config.yaml
intermediate_size: 1024
vocab_size: 2048
qk_norm: true
attn_scale: 0.0954
optimizer: "adamw"
decay_shape: "exp"
batch_tokens: 32768
MLP neurons of a small language model. Each row is named by its layer, matrix (up: input weights) and neuron, and shows model dimensions 0-255. Each number is 128 + 24 x the weight over its row's rms, rounded and kept within 0 to 255. Numbers have three digits each.
Before each neuron's rows, "fires on" lists the tokens most often at its 100 highest values on Wikipedia text that the model never trained on.

fires on: "s", "-", "g", "ld", "b", ":"
L5.up215:164161124107087078136109133105136138134105120122099145093067136163136124154119156134108106107184114143161134111148151164174165130125156159168144163142104120085154100122101128141108109136167141137130143122123097115108106122128105108157145136153141146114118115115129106132127154149155130066097104116172161093098074135125128109091118125128136111132106120126149131121142121125161105118112116095102147122135104119150102117122122117116138162178122080178153105161130143129126114141121149152128075117127179139158126157115165186093130120159102154160095140152184140164129113138130080106083102167128082132115135147103113099103133142143129131151101125144109113142168073158146126135129096124119114146133167174109128143088126139145139157134109158156135156095136104142121124091106113

fires on: "p", "il", "C", "R", "L", "ition"
L5.up663:170114165127135142091160100151139157130124117128149121138104153103143134132176146081142133161128122118105148155145107122129146098114129203158132127127113175130095161152141105159129137114093136156129140116136146124127165097147188139097079122130151186145120103127101073087117140122133109120109090073157127128103149188143155107107132140127089129153102115095089149113159113135176075120130134105181149114175141133095150119125141105134127142098158094132124140130144157079123140102111143166159100107068122099128090161106142135123118147105116117105127110137140139094099178101105141121152119157095135105152118102135140140104144160155132134119128107160161122120139113124133079112125133137154131121167118108120129142116121139060140095154106133134143138111135134133131094138098107

fires on: "y", "s", "as", "m", "S", "rit"
L5.up783:103119143103110135113097113115128113140123137115105159145134133150154145186103161128122159115126093090109150119136121193159123150143103172144135186106125110096118127099091087147126131166150159145136171139097133125109150151154098113110087153137076120106122118156124164143158102099129133136103144073137150128125135118126113137114121148110120088157138151184122143158124069153137136143137142133177096113143126155134130131133119094125148195159174153142150171098088149185107099150083162127098139117114112151124148098131113131125121131158153131106087114106145114129125111167105119113142117095132102161113121114138095111123105110123126106148147128097122158116121127138146109110114088132117216130157131079155132142136143087093127135122145157116139133119126138107138109116073112

fires on: " |", "ans", "ra", "ct", "st"
L5.up57:148129130116143115153118080145105130142123154129132119120109131088102126171153127146136120120101120129132072093096165106105158130079107121174130156104164124104111100134109159128118118167112114128109075122127098154133119092123141105137167172130127130124086191107124082138097116113145150092134153127111152113114130129145140109151119133128148136115130096086125148154112130153130150159103131117121172137114115147141140130135100151127138153140124116101115135182113113073098119139156117150102142100185135173151106142138104089101135099166092161186094127096134164166121148128100100093109120110137146090166106124114128155120119144090171153101106151145088115145141117124147113106119124157096125130145191099130139138155132163133112121123187163151128126140126142114156074153091164

fires on: ",", " in", "l", " to"
L5.up469:089125105132113169114130130133090108154112103180098136220151146103138141125125086139159107113117117103108118114132149132112148139124164121110172142136102161136148129125122134092087125142128170133154152162167127128108139119076104083157112134114111150160121126167100123143152128116129100109181112153103127115153175123112141134161063167111135118115114086106113151136112141150095106150113130100122097114169100171143105156122143144120121127127109144159154104156104135148131159157133070130138152140122121152166072129136099086106105112141166120147108128143126165154149135119114166121089152133132089109115133112051122165123116136124097148109136155149105120136149157122153139145128090164122122096156119099108114101133113134158111117125143108168093126134147121155100153119088134

fires on: ",", " and", "h", "ast"
L5.up893:131138179096105090120138120095152124106137111103117150124147116106134131142137104145112130125134122118131121136111111117145119084162145134188107149069142118139087117150098097119153147151109125090138134147113119155141127104123164102096103115185093168134130147122139156122095142133138110133143128167124095117122128101118106124106164112116151130122099151169122152173156158117170134166103151110145076169166122089132100132133144133113125169104152138159120077098067162138132112119139119138135101141071125145134137136129142113115168165089164101121091111107131096131122181103143143141123138142133145190107124081141150134130097089142145148141133110103155128157142089135115100132108099127117149157160187110140128111139157125063114133116107110141132197133099142126119165142122129

fires on: " on", " On", "born", "ed", ":", "On"
L5.up970:169101103106152149134111121102100138137099107150128131116114151122111113194080133126112105112111148076114101124114103145184161094087094141158125166140091110141099132168115080086141082155115142100127093151153162130116170070122132148120147123117116156111148158104142096113142154135155084140098140141104098136110150164123140135161133156108122103161120128139124112119112123129103147139152068105132128106149131112138129148104084109136158117149138112094164124169134102166116122106142126165135091134186163108154133127119156107140127104127128100181107152142163140135144114119137140166092116128126149096127126125125180127126137139133145162129124124106134149069153090143151134091155143157140094113114104187148118108098136161141137122142121097140125130135160150076143146117158148

fires on: "\n", " to", " over", " from"
L5.up335:101086123118109102125100097124125097179099121075125121130127118114144098123131139128127147163135143107083095141118131130144133116141148125138130159142099177130129104124095145144165106107125127126119130106169169146144181155138154130148131133131134099133132140146124114117116106144153096161177130142118147115144118121151146111113122117102129158122130084127121112125125147190138091169130119074111131153174096142157100159086116163130137136109127120140140121131145113135119113127115115105173094135103126139186143133158119072117113121132129123102115093172132104172145108095136089162099143171183090070164145175118131120103125116084134187102131178134132131137179096122113141141101114143110147130114147141151133112119123196111141109100144128114158122117078171154139160142127095

fires on: ",", ";", ":", "—", " –"
L5.up608:131125117131091138133090122128094161090146107142100088131132143115147096117144152135127139124157114088126148135123147108150146147109152131137140156117128159143140111108147135089126121131078119123150137135129128141128171093140141126143130111173130143136142148204156127107135131126119111146162173126091130141129124108115136120126127210149154140122137103169111135127148142164096153143119111116105131167173135125154081106126132126086109117129164091150198119151116132197104102137114095159099139119147151138107187103060099079108134152116124124148125121127166142170132125130118129141111197134140107109104178157155091118112133123138114142124175105141145113133091105145130166067078109126143158116132135129140143120117155091101133107106107158107102097118102111119126099146128147

fires on: "ou", "y", "o", "ide", "ive", "."
L5.up644:152120166160112150151149115095146098144108138136119154110115156091131095089118105140148127117131128132095115094165168135124114137124188122117128152079125167100087169153129161145113140130150103129124182140130149116149115099119145111076123130110154127079149117140087125157106102165112118106152163107135140075139136111114169113151106147130132107138156122135155134206138138149125130128101088102106133173089144136112162107101127122118105118098081123084096166109103109177103142126159127134122144106100137163131083181097114138121097104143120126113100149113159079140117140085129140127152140141144130165114113095117125136132109150128157133137155157141102158158130116066127123126112145154122134134135124135124138130105162140171191131093128161130127154125152152138143138096075124

fires on: "R", "A", "P", "G", "L", "D"
L5.up65:167118116138098124143134134144155107133126120098148108141123113118156071084145139104146186169127109129079137090122141167156198101118140106135215122098130150157110124130112163134107091143149159142128108117122103135163163132151161138099117088138143134135095136124118118142147115117144142133117128149096103131099121100149161093094060124103111111175094133114110130100124126140169087119128086125159146113104104179161097109102129107091137118161129106164141137138148126135145104145128155124150116105135126117149171161145134138134150167108119128087125103153153136124134111120090131105129125156135114127122106096099104123095122166109153084155148155162113134140134116105128127085138085201134164135151171097111144149133133127124156150129147121126113138137103114095131110113099087

fires on: "ol", " Ch", "let", " the", "ime"
L5.up105:124114153108128127087154139156115111123074182114088101133116148120119159107151095149115155140128091064136115112127124158095134101098142127143107181168131145116147123098119156141091127131116106080141111160153146112130134110134066121147145145166127115125129094106087095109175178165109118124139148108157104152110128135146130114097093147116148130116111134165140162140128089113134073171124122130138070145162177139146086132126148139123143119126135139118147117120097107130128113144138091125124143097127169106134127138108153118147133086164084122138110102127169120109118134141090124100110140169119162118142123177134133145100143178093088154093135124083125161143102136134148115125135114182136125081154113115121123141164115142118166137126122151157159086155074138129136126161146124

fires on: "b", "ol", " Ch", "ch", "emb", " Pol"
L5.up351:196114149093140115117138124130142140141123101112126139123113148106110138103133133110123126162154123099138103092066114125095132124140132125134117154146139154093141131117106116080103148120093142096116151136130147147122086060146141109146125156164139124114118095118157137078130138180125154144125107102146135129112136078172142138149096110123153153167121139124149160148140162158115106151089085112127099160138126120097153074106159129147122128186135074091183118161096093101088117173137135129130161166109111104119124148083144133144151137117080137160102110130140168136076181120090148125115154152137135106099139128141128129096135165118138139125138135097138107147121177136142139110154147101152142075147104154155144153100166126114101146144148124145144109117130130112149105132113091

fires on: "ens", "u", "us", "i", "let", "ing"
L5.up165:128095106111141111153104130141123165075117093147148177181087124121158113181135137096141140112116095100092166166095121142140124110140138096149116139132123122139167165161087128163129083123109126140159141149166149121097107123098155116155129137151140114113145143110101065120139134111122142118147115106110152173155120140142133126137138161140112075089134134130104138149134086122151110145121124128122121068193168094133099102118169070106116119159136113141129135110137140116127141122172135144151132166121163132149127176102168148084129115130154094197137130089160075145121153129121135143099112142146103129134170112113151127118141135112141177165169118151166146097137115122111167122102113108130094129132121137105129140108139100105129133162116136139133134083131140112120133084128114

fires on: " M", ".", " B", " a", " an", "al"
L5.up833:156124156084102169103097127090125121123088089109147141132123137120116087109092130139144144119158131074096136109126170129128119136113103122097096125114081103085148122084144114140126148133158079100104126136133136117095152071121110151096102163139142113148127163169122121097144117137146155096112127114146177144150100101127156149139137111148150139173100116125112140173148099167118108175106093102128117164176139131115119110174128152114148134148127111136138130123087128174120063128124121127124149119121137105132119149058120133089124094156103120170158129168137132140141163109139133146119088194155128149153154132117120123061134137102110137147137135147131114116136143159163133114139107140154143129145144174100139112142122136129119133115124104178080158135102146089141137103112151

fires on: "on", "ec", "as", "ys", "z", "ic"
L5.up676:107105084074139091101106114119113113079099128122133100186122148172156097158131149112136117154098112153110119139114121110126135153139183124097125135088126081111091123144104117196141130154153130081135140112160104136099143119073157145100092123134134126110123142140135111111142159088117107158152147152100118147097125102178118071144142105160112133124131141098122133132132143160120146134117107128113095075164144109134103117119122081102118135172175102133178156122134127123127118115134159141150149137132157081148138141091113131174150142132172128149164113129121128169134126151134145122113124091123083090169148122137149148125091128102118170170149139155140150109136126107127163107107109174119111106147098115143128123120147156136147095097136155136116192129159118114147146153126134

fires on: " by", " up", "ir", "ight", "av", " on"
L5.up294:171119111159103113123114121158119123082148075100104168109149136123146129118082124128115115136092095143108139124133139127144158137098123147111147165143077125103104135139096136133149111148137138126154134125181165116104135145115101099105162112098153175151108153082086160113136153139126122129152108137087149128134128129141154161141125104142162147122123094120071097122164124121094125119125097099107127111134121141114146131144075147138129124182127154152108170134114095182081091142112100138141139129108126157120127152093091121152107085105143117103130115156116160110128103117112139124145139180147109123155150138089152148155120150145110107114136101137148105157112114100127084119188128155134187114176094124147132115136157074164149170167164111146156100105129105139144109118115092

fires on: "m", "l", "pl", "im", "n"
L5.up46:159118125097129096125148097081110112094117114109152127129163109171148119130121092159107125121176133142155178133103082146156137156133153073132134134144120153080133139139109195148117115161156123098132111142163085164138116135062143089130116091132114087146132125195125112104165163139121085116131099146131143108159112084185133136088112164143132105121135111143137165103148175111155128111116099131156131080127119143137072140138135155102144157159105122133145137109134116150141129146121140130141128143116139128158127134096128107115126103153160075112119135156092151119129134155133125118077135118164126145159081146105134130101150121114137122128139125117047125098139118148159143149102098139143119139152129162131128130155115122122178114123137161121120175121107114133130136096140175

fires on: "ar", "er", "yn", "av"
L5.up508:105106119077128143132126129134116144140091135094145136106100161128139103068135144146136125148173102119146124131141151097147177154122108166127143154135129140140177111196124136124148141130113113141212149134149144111137140078139097136123104122154142150138077162146083069098135165110140125103111132111111104118133136124142185124160111118167120125155128119125117125122126119135170089146114123140098136115154131102098178114124164128094158130133167133122153113105117145155126114102141120111158156128080108114104114189128070133099149095135094133105103126116145115119114136088122108151152110170096135128126136162098132125151136163135137137114104111136161107139142130135157155072091137152115092134141097088152100092079084131113155156182139117144148125104120126124135135140140143

fires on: "h", "ra", "at", "cl", "g", " |"
L5.up886:131091158120124081127198138123097147105160126063091107143123121126153128132133119136115111135122112098139147106071092134100176098133136154151149137150155124094122135171112129113163117173116136126104126111150090165124117109086163100093125083164126126117133154113139173122094142130197115127143142079098134124146103122165139136137160144139142151132100136131148166125154144144098156096087106071140161126166098105138149127141127098153165187162151083148154111151139147101133134135135121157128089101141144134103102138129150172154145132147119106144108179128135141123104125122135145116064125097113146104143106110123139125071133135110159107160144174118113116132143116149124156126144093116125132109152140126140137105120097146079129114110122128148112097119109116129135081128137159

fires on: "ent", "ig", "ct", "ir", "ist", "ic"
L5.up250:104087153093118145127135079109123144105145147141153141106113116117114140129131141099091103123190099113142109090126121106124098110131166117178132121077097170110139135133137138146125112154135107105166136141146121095119133147111100122104156131142116134110157133118129122149180141140130111135102126105116150090165117105162109125146108107157129147122111084103150158149163142152108161157114117119129163131102112099152120124139143107123173102141137097104153072127140143122062117169117098130122092110153141127119143176114099144166120081145151143101157177142164162156092167134122160120115114133100085118122136117149142160125097157108134099126165141159120132108121169079126083120168103212122170129122117121154111155143129121133114132166074128098141135151126108087122137133110122

fires on: "m", " m", " rem", "it", "b", "emb"
L5.up964:097127127144151125126118120112124090102098111110145148132152122143113119108133132128129129125147116098143099142093133135141132131092112170144157079114146127124158103113088159128106122146118096119100139112082141143086102142131175130143102132140112125098150112144104152103175184188175136152111194113171132135115112110142138141117109129142115162119119128131129168108135143139104145181110105116107134107102098132160156130158161144155120099153119119107159109133095128165112141176135092117120140108092191120148116141127097139116126103162110108143099095118125137118127178114131086175104118104111130149134125104130171152035136157114131105081124184096152150090100135110128147140134112160156114123128123156160172127127131164114133096145147100131130180098149141112115113115117101

fires on: "en", "n", "er", " act", "s", "as"
L5.up293:159086108124142136119108072127122075143151141159120170115148118137127129120152179111164166145151110138096144130163152157098159098146111164137150137117123104133095124144107128118171113150128134120147108105104114092096139149126142132106119175125092174141107119142154134099134103142114141167143125118118144119093182101146132108098107138116156132146131100103107144177201132089115157132140172131169157153129140108141137125130175090129146137118117139110166156131113124146123113136123160129098100141070116126152123158141113143104112155131114134147135129114079143141122120130068066132105084142156125173174110127141141159129123164098110108130142160130103110101110124113166091098117094105153113089111135105154148138095144075117117133167158151132133122131159155081151143130126129

fires on: "o", "e", "id", "6"
L5.up186:156116112145089110138092091104155177133147100060132111136138155107113125119114126124152147104139156119110084122137137111113103122074166091168170141148122153115110139185134137108121147125136111123184115151115128127068150140168167102128147119139120116139099117125123130103084122175147119139148112084133126157112166140166189159135124113136104127141150134122152115128111127145131138118116144077110115127163193113112118123140090084095134163145164130175124147131132096134099132134144180155095153144146117154154091148135132120127109107137141113132093174176178138154135142121142153111085110126169136127130178134122122116113148138121122183115129146087140089118137145121085129133157153133079137114111140159100138137138086161116113126146136153122119113107140098157116143127150109

fires on: " to", "ong"
L5.up810:137085132118131127137120104121145134127119071119174114137147133120154141137149156119144140136120151084122157127116146121126110128156166116082099144117086137120180086123105112133138119154091084146135171147139168119122148122157103097102123142115092155093085171155129133117140120144130133135186148110138170075157153138120141114149125132162152158159122133180096117087115181135077096130113132107134104151150133124102124120093127124117136106134146150072143095115118113147134122114135096128094120140135110131143119128128108083112109114136141108152143119126123129120152153083162083108088131174168093146178100139098149141147145082138128146136147135113155119126182080123114115156117154121124220131131105138172115105122152134119127110167132135172135162122121119149114145167132113

fires on: "ic", "z", "ord", "ical", " |", "ass"
L5.up108:152091095121135107132084129124057126108116084118113139140083130126128142181129134136141147123102139141107160177143153178169141146139124176147136131129113109157131109149083111092120046129153165151140154116143126117132165127060119166143097129137149141153114127143121153152115115116125126093117105136113102160130124109137134099166147157092138123126083089135124138120132139101129148178122102109123137122130132120147157091126150091127107159103116140151136132145122129120060136145097155149131146140110138098135114165094118132157117111143153083135100140126121101120142113118142087135120128127137128137127148144118082175123073129123126122186140134140132132097167122090141107093090083162166110120134134149115105108124090116158146109144122154142169170116157169150103123167140095

fires on: "ed", "l", "i", "e", "le", "ot"
L5.up109:173124171147122130124150121132119132170153086137109099136147119168132152153110096159123142158134123086151132102151131129138162131117173152138105164127155105127153169159115122085141102148127108145111121121148116099134154086117158083090134110179117136167112131132110121157134151184104101142120128150102150120108081132143144116087141118136095137148139118130140130146116093170103143105103080068141102151167143139125138133089114097104109104147103100135105095124124153116133128129126117152073139136121151160104155149118112115106132137173130135128136117111110118176103171146086151125069115111130138132109123128116087156109132120164184178084094132110184128128114143155156100113139084120149165109136144124146129145114129104173153072119134135118146143169144143102107128089118122

fires on: " in", " on", " from"
L5.up666:115097128110113110126131127135105146102122133098072090167118112150143106119115053125132121107117145113104116094119112143120150088124136145141142140137112162156104139125124133108071096163088126124117166182170140130113115103121093127105131156121123140107151157120150113128162151115129100114156154167121081146142183152114118149164121142105187127126169063156134128145111125154114130112146127128148115133194137134123165165113106146146170139151109112136159136158136110143105138100154126155091131148140136103151061125148135142113151138153141111072136167159126140139124134111138110138096120218170118101119158111094113125143105164143125128104119153095163110083131118121139130137099162132121124085128119148117122127132131118139143167122096146121133130139079119122116102133076124

fires on: "E", "ot", "C", " E", " and", "L"
L5.up420:146129138100121103061110142147136112152094116155103125103129147119196102136128150112108161125121105168101118140160112100089124162153104183103104114131119145097132178101117076080102121138099119097090146170128130092105146155120157132084114175171101141108112107127114118132097137120125114136135110140196109105117147146125107129131150168154115127118136125147113144150138139133106174176129125123165125156124111092133137152148143147113092131134144164151140133134118124120109127141136078185121109178130110149123101156116158100159145123105119148143134132149173141161118148085113119142117094158131134127098100124085143114091146137159137163130103140164164130103144138136092077153145133160134122089142108127132129141085099133099143093134152119168152177112148127099099131131113147

fires on: ".", "al", "ad", "er", "-"
L5.up549:150139163155127147114107152097143086115095125108167114129112114111171132141094088118097136156158151092112129135160169111156164143108087160175157139112162128114128131132106151160096108125109144141100124116131151107074132092135116139124134153138180134142127130133118095132165133109106080106107171149133140126109154146115093143082130115139146109187093105148133146162135139147130118119085120121171114124160140177149153137151089141115136143110106119157120100115081153112116123158153131156112109093071137154160110147112118095070127155139196115123088149128125124201136144149069110136142091109126119152148126134140141126132151083099123135129141122162117104127148150113160084100108118142150130110134166122149124126133122126126113130101165160138079102092134123131111130127123123

fires on: " and", ",", " as", "aw", " or"
L5.up856:130124150083090100121113131113144156092128075110137085151140111125132124122116148174115136142180127143078132113073158091161121139103092168125174125090125148064147152113136145117121113146136126150181127120124109153137108163142127079096131144153125130111109163149130117123117092169141138137130153100126138166111155125109169162123148135093094144158091141116107147172130130136145125118087144108101099124158113070126131155107156119131118163175092126152109119098159132149154139110117100101122099140130164119129137136100134148120142153114092124146136132130131126114115161083150141111121128190124107128109129127142158140156122118143128146162181136111173143097162115134132085100073128157089162116166158129103135135137138112109165146156144097146099154110099161146105111145106132

fires on: " I", "I", "ou", "e", " we", "o"
L5.up206:127126098116136130140138131075084151127119112155133143150171136100126110142183134144077158134135094088094124123140117138125116095162159157141112136112136139088119190114135151100110121118100066120116134122118151121113099100115152106117178138122099108110130121133085118130118138159157142153144161107179110167118160136115167128137110129150142113187161125179163145140132142141099155134110151137129123073149124114106078133108115108080116110121091108133148083132102141152078132172139126114152141127132132166100154152155113089112117138146130137132101123100156112100130165136144157138132119133150136133151148098127099134067135118111136130115107121154145178124110143094134103112107114146096141105117178150138178074129187118138156113122117083123137139095137151128117135111079136

fires on: "ent", "en", "as", "y", "ter", "ie"
L5.up580:164131108126117122129099095089144078162127178150113132135109156142115145144106113124125142130124085137121120117169127104104115130107180120136109158166152137108159180114115144111136133155110116121127154166098109103142114144121107090128111154107106098138084119119108102135182094157128120132120152125099097138143169120148126117138112110115163094140175164115097140160118124122115148179126139130192158139142096142131101113140130126128082099137156121088113170161086143078123103151106133105112124102119133140135161115071076092109116117115123152132119149141123127112141164117117098142139120092152113193121110138126148141093084115110124122144163132119171184158123146119112143158113104119131166118158162138157130119102118088104137126140176141152140108112128183100107098117104171

fires on: "al", "le", "p", "ld", ".", "es"
L5.up64:144099174142131104124146144121088135131087142144157194119107116146109120111110141075135151140141101127124111124127199142128135137099166107135137133156083147115134154095127119142128130127152108158104163167144111111082104080099119114145130107142178128116104128149101142147148163130115100155132113118099174187096126106109141100114119115140135096169084136139098134155104092122134139140103133113138128144152155115158117138130149130130125145132107101154130118168079177099120116171157170157099146089148132129134103110143107139099094063138146139127119170130142095160127154139131104134086086121144135163115144137104163140080100129124119122084144109146171106153121123143119157119149134144145111118141144130154135150093069125143118106114122115188141109138110098112092158121098097

fires on: "e", "i", "ed", "n", "ew", "ma"
L5.up367:113123140105115101148105095145126122167144076116108135133095132090136155091128141100128178134110121093113109096168148103076126102107116157145125150119111136117096133149156135121116147125108111094152147134138156087110095129113134079144115168125151159160117117111138150115162198142112134091104160131124143133112144154092113141104129140135116124127139096160146135148129098155156151132119109091134124103145147166162109121132160117040118126104144136124128118111111166133144109155132155145167149154111132138117144112115105164105086145168138133088136125137143100138111134076108119104091165117109131151153126125053128144131108114159143114188132139104183105113140181157167134096109141113133145124134196104142161153104101144120136111121130123142144117141113175146115141124142171

fires on: " of", " and", " in"
L5.up776:151156175105093141130087130145149190095147143116113096143153120137115101141101147132122116174148113122059146127125121113129121125145130144091138107122145089117135131122138134120109119141100089146133139144131129128146144109093137097116140139150073114071067151173118146142100101159129157116137150117116148117120108105152111129092136150192173102126115140157106128140116140150178138111130159065128098142126141122129141139108158118146103152157093139171137163178132141138074117125090152144122135128104129112121169154125113121077148128120138135144125171103143142146112156109138093168148119138133125131116150082117179108154104146126126147147122116131195146102136125133102074134079160107132166096143141092122163122144141120122127161175130105159148139121117154105096110130141099

fires on: "C", ",", "n", "re", "ath", "i"
L5.up370:169151120098164088103148137122117117118079094117072096126087121110118107101112147140127123150138120088130112143179160158101130125129143128144153155108129163127109126130113137134141114124152144139127161121139142088102132117122124098156111139175115153167106128166135118090172094115141118123146119109098139089142138142124146102137106123117156128092117135102101184138160101135151153199166175128122134149133099114151141116113120154120103161140158137122174085095117163130176095159150129162121143137138158097117098102147137100125099165156160101126153108149172165129132153148123076105100116143141110120129087122101059123101086147140084130126116143129134094133171089119136107137113112128131151124130162144152123163084126150128100130104140105121093126117173156162123127103105128

fires on: " and", "t", "i", "ed", "em"
L5.up821:127112202087094121140111109138150149107114066134136067186109122147124150175121161112127141122151088121131160139133146138130122153120139150139118158122119150103118169162132143087122158149119127153105107121138105126152134141110160088071120097162090133104127162120115071109142134107157137150139152119105153114107143126132164126156108108151114136118114153102109155169128118138145082114136144105169100104146128133100110119118114140132112154168156121143177082134137108123121146136139120140118081168160147158122119132088147138127123146113081099144098178128126120117147151070120147124109167110093120071133119083162126129119140096129109166144132139103179114071140119134136109149153118104138151133131126112152166137090145122104155143153133085131144145122140176108119134098159129

fires on: " of", " in", " for", " on", " by", " about"
L5.up906:127119123115080085112115127117110173079122089054109095142144126146136131188131124175118155181167119128138135134098117135124125125151166129115157108118120133137135124147102145113105122136066102124143151092158130138107111090133125110114112151120119146140103165144110134135146166153113139098176161123146155166138114103099119136112136129162167137191122126154082115135109173121105139154104128108137103127159140123140105104105155132129152126179114136147120150152112156108061156117133095141116087153128148135203105143151105139086109105152117131084072120171161116130113135118135114100088100120183112093129132113120121110137124120140164129125097134124144112113141157154090133125105176125116154143132122106139177114138160112122120128173091118120127127123109115110100124129155128

fires on: "o", "id", "ad", "ict", "t", "ent"
L5.up657:132127087108097104116101133127130105098140138097130091133127115127119147167132105088093123133123091148132108100168118088068092146119144122111175152117108123118146154161104146149138139128157118084141129161131175119136138159171104127133130119150171158181104124182128107112143165086123146125105157110124121107109119131159154082148116116144150112109122131139125135142157096138133150126124092114162114130120107122129104105134131110111135132161148141162159134115073135126101161170126142114158077126139136177149096144097122125097070108151122127148075178115173139101117118080140160109100156089144091146157139130103089132087133126099135133114165163123098132139159125127124080120134117130127121128143138132144162150146185162122135129185151153137158152094144131096128121167130127

fires on: "an", "ad", "ed", "m", "n", "am"
L5.up197:118090099123137136097094094131082126141122128120148103183117111148131110124100122157113113110146078112106141128124120176163124088136121120164127133119121127064124149136114152110150118132111098120135105107124098140114122122091091159146093161160106100144125150098118126128137156139115091152135121096120161139147100139130180122097142155154137071107144119143144140149139147192137123144093114106117094089157176131151093106155129139083191133145132192170170123140130137163126119117083097131170111109117103131164139144133163136101165130125177140146108106159133126118127137101132119100113161158126090124140128160112154110142116142089142135147140169120079127128139152137191140140119122135091115144122114144140130123133113139102140114116129157112138106140090086065168144103106122

fires on: "ing", "ar", "el"
L5.up857:145115177137132139117162106139092159106129098151115151130100109098109129125126109082161159119155129111136184122133172159159143115122175119155142088168088130139139127117106145131119130127076158145164128199135180078115171076086165154155128136137108125158155100115122113107169135109134150110126122070153131144120163093166139126124104105114144098122155150120136114114138124075142135140083153127144106112177144136131148156143130130114120095098159106121111122139125146158103118111164153134114174106129115142155110156099123086115094141134143111131066117143126150160142154146079128120102135138123130125082139091124118174123124185135162102146126137112151146125165148121115143111123109131110104152125153116122133090111117079125142106144104110096114132111089139112122132155098112

fires on: ")", "ol", "um", "[", "–"
L5.up1003:107156188101124117172095137097105104101108108142123102136161110090129095178167145113090146146155124105103086113163139119155128144079135132114134141149106142140152136098066140116140080140114159110109151144140090101128130070118121157154151143123140165106127134131101137099114160134148091147115158148126091117114131104127118106118164147167141150104180090127127114098167140134147127180142142122104113109138136107155106146113099120120122157125125085142158120151110140171136105142176095121097119142163155095162144137102155111085143112139087092182117141117143151147105124107115115124130128112129152109134118143140143130069117180111097171086097137136111106107093155143125148138100125164155117077133100150136146105104134122094168120123132117150106104112158099128124133140117114

fires on: ":", "-", " 1", " place", "0"
L5.up40:146098116152106110127101140077112104122153125107126096134142154156118154126075102161112126097138131166149151150137147132113138125105158115135170122110127099131179166152114158162086140116130126129134118093113180091155135162154087111130122129141126101145159132139122090096149108131147096098138109099154170131138157125150149120101077141182103130135148149166122128154121098172144095125148124117129123165143125091163151177131126090124156090120106131134156142141171113108085114133109130098140103139143144132132141114095138154130149150127077134104070159163111105122144118105121108137071083159154127135135104130099109167102141131142136111126126125127089165108085107128125145128112067162163147119156130157109163147123143169086143130146136141170077130145144142122124139141099165

fires on: "er", "ar", "ent", "ran", "orn"
L5.up796:139129107119159174124147116086110128082137164130109146101122124113112131114148130124115087131161132138132127067161112109122152135130141155188144110129130155120123104153120146152154118102155089116119132099151101100111123113134104119109091096144132121110116150132109130123127143156149122071114142099110133106162160137119146094139065132162200147147113122111112130133124140142146158136117142130107170143136116149086173112086106126103122127085125137104176133142090166102105102144182129180133147145140100135151090166125129130083125131090084124097138189134119137173113136122109126159117114110131115135145131146128102138124079133166176153183102140099152126129173131143161123128115114123065142126118151111135139132102104138063147139146133098128143077144144116110131099140141112

fires on: "ic", "n", "re", "ant", "L", "ent"
L5.up894:102106120122121136065177118119119160124120130100156117123127119102131138169149115129115094165148122144147141137143116160136125141109140121116128130154138137102124153192159116128132152113133111144141115146136129090127160129154107114095120102156133163087118118128145117122112162138114126114156102176124095176127124151085110084148109101137101096123120109129115140175172136130138142158146122085171144143129128115118097075108142138095141122150155156135162069129124191150120133166133132127164148109092154107169096138083136084136110099139139111126104112158167140138117107110152109138146104090110149092129133124169166132097122136105113128103144148145107189109138180087120126143106154173067168111144147116162126182102136127077136113144158109099144130138125136107119115132122088

fires on: " and", ",", "ric"
L5.up291:120111174136151117121121125122117147073141130136145091153106148138143127086123091135093125068127156113120100112120149108177131125106143135127134163102125173146102122138108088134103139146090171146146112148136094172117151103143134115094114120175129154100117151138174096082109131126132077153120142122124159138142144115120171136152137143097120132116151132164095140187128142142140167154122143115161151125164101126120137149121199119113120144170156108115153081130097150143133104153128128123091134149097145107137094138186093091121146151098126138140099142089140094143136152074114157109114140126110123160159173128137097100139129128128122176123124086171140106129133130116133094134092117107090166119168166081141169133131164121089125126137108116139105139134105140155114158142130112